config = dict(
    num_hidden_layers=13,
    intermediate_size=1280,
    norm_place='pre',
    learning_rate=0.0112,
)
MLP neurons of a small language model. Each row is named by its layer, matrix (down: output weights) and neuron, and shows model dimensions 352-479. Each number is 128 + 24 x the weight over its row's rms, rounded and kept within 0 to 255. Numbers have three digits each. A neuron's up and down rows have the sign that makes its largest values positive.
After each neuron's rows, "fires before" lists the tokens most often just after its 100 highest values on Wikipedia text that the model never trained on; "raises" lists the tokens whose logits its output raises most directly, leaving later layers aside.

L5.down450:156111151176110110116134115098120072139132156143135174173113174146136174110147079130089132102174130118103110139131095119115084137142139111088094109122178129161155164161121133152102165131145144109137102145148135108136153127095081116136106116122085091121118139093103151151128104148119141065165157119144124129112128121118142144139125081113123124135115150156140076155050094142121143098154
fires before: "\n", "|", "-"
raises: "|", "-", "ly,", "|---|---|---|---|---|---|", "Representing"

L7.down272:136110164104151167136104126132121126137134146132122152115154130100115130155121100131148165128110127082113129132122128137131117131088127139120154125136155112138134109111146113126149126143099145137124132122150096125176110118113125133119130095122139109118133138103144113155105142168114153116151155127170108129125154119160130137125130133140126172128125126139130127116070144117114104135108
fires before: "\n"
raises: " It", " Its", " This", " They", " However,"

L8.down715:172173116149160123102129137141135106105128121113114118154121123165128132136159124153143151122067132091088134140134152124137156119062132153110152128092152111156141114090138154153103115200115130102155144100106135149174168158136093134111113096108156087110136106110142146123091109122143168140099141143147157136115127061113123151078129140108137125124153127084133176077094147120140104126126
fires before: "\n", " The", " In", " He", " After"
raises: " Before", " When", " During", " Upon", " According"

L3.down1202:123092097128098122122120116083108092155078126123128112141118114171134127126161101123102146135115144109136121095092125136128152151127169134171144073167125083138130107117145135163127142164150109154130126123124153107134128127150086140165100097087105148157153146149146154134112121136120127133191123124111158123131125176121141153112122149135096137122131081134108126124126150100143106115120
fires before: "|", "\n"
raises: "|---|---|---|", "|---|---|---|---|---|---|", "|", "|---|---|---|---|---|", "|---|---|"

L2.down269:131119170110133122074097149161092147157104117152127139124130106159157097150138166103107129184124121094102148101128132140144133124093114123174105113136111117128136167126113123112105169146108059115135119104146157143142133084093117116103144120133121107141116112105126126134122145129092119133130144148108130138098105114089158148139157119148116143107118058151135140125136162086108118158159
fires before: "\n"
raises: " history==", "s==", "==S", "==", " History"

L3.down841:160115177126108120111144112138125128147132144095137125138164123158106118126150147125075116100093117112123118132118124117108165173104151124128154118074127133113163116201123134108126158135136112118141108120114097178116149148101157134117107125109103116085132155130138104186083148106136108132100124102115089122180102157157114073136086120156164108138153138067166147140117162136118143082113
fires before: "\n", "|"
raises: "|", "\n", "|---|---|", "|---|---|---|---|---|---|---|---|", "|---|---|---|---|"

L8.down878:116159133142116158157104116126109118108127133123144125146138113159125110131105123173172136139122128136160105126126119133137140127150138157118152118148144115152157103134130103120115148137107139077141121110152129118170170126126092150113121106104134100093126149098145115081106117134113119133164108142132135115129085125147119086124105112134124160126141121127138161102143153139137084156100
fires before: "\n", " The", " He", " It"
raises: " They", " It", " Also", " However,", " On"

L3.down870:127131153123150145127116150122148130154154105134096161110137179093140154137161107131128128161111149105127152153086167114129143124102118160141139112109127109113111138118153131163122138151114145133134151099124141118151151117141139128100105103102160121140147114097112113153093140137139147129137133130143135119091122128134149105140124129128153148127136099134102111108014149151134107154136
fires before: "\n", "-", "|"
raises: "\"", " In", "”", " Near", " The"

L4.down1245:133130122128128150104136140151107105114140135128111129080134144134122114123138102127159152157093156091118097144099165145123115136069141134140199094128129118130133107120132103147125126165104142130166143113119126139222149139118105097114114081131172121104126082091134130126086105142126133132135124126139117108106147098163126132147144136125126151114139107108127124128037151107137075133127
fires before: "\n", " He", " The", " It", " In"
raises: "\n", " It", " However,", " This", " There"

L3.down495:158118110118111132175150149169120102129120154110129164094076124120129119159111147117124120173102102083163143142111139126108128105114084102119143122161140120066148105148108141125096158106085134148131147116082152099194123079123139151142129094153137059124074146105154141130110141140109126103125117148168111138135147106142083130118107143145097083101146124133136146128075149103107080173136
fires before: "\n", " He", " The", " In"
raises: "..", " This", " It", " These", " There"

L2.down415:129144112122144144136111136144146133134120163122135139072133129141121136123125116117158136124104106097098137136083129143109143136096101141138186127114126101109117156145146129165119104122093159142129165129139116117209124127104103111122091107155140129102120117089148111123150126140172115147159105153154096155137136137117099112096114126121134092113167120127098094143104175111120105123127
fires before: " The", "\n", " He", " It"
raises: " They", " However,", " Their", " This", " The"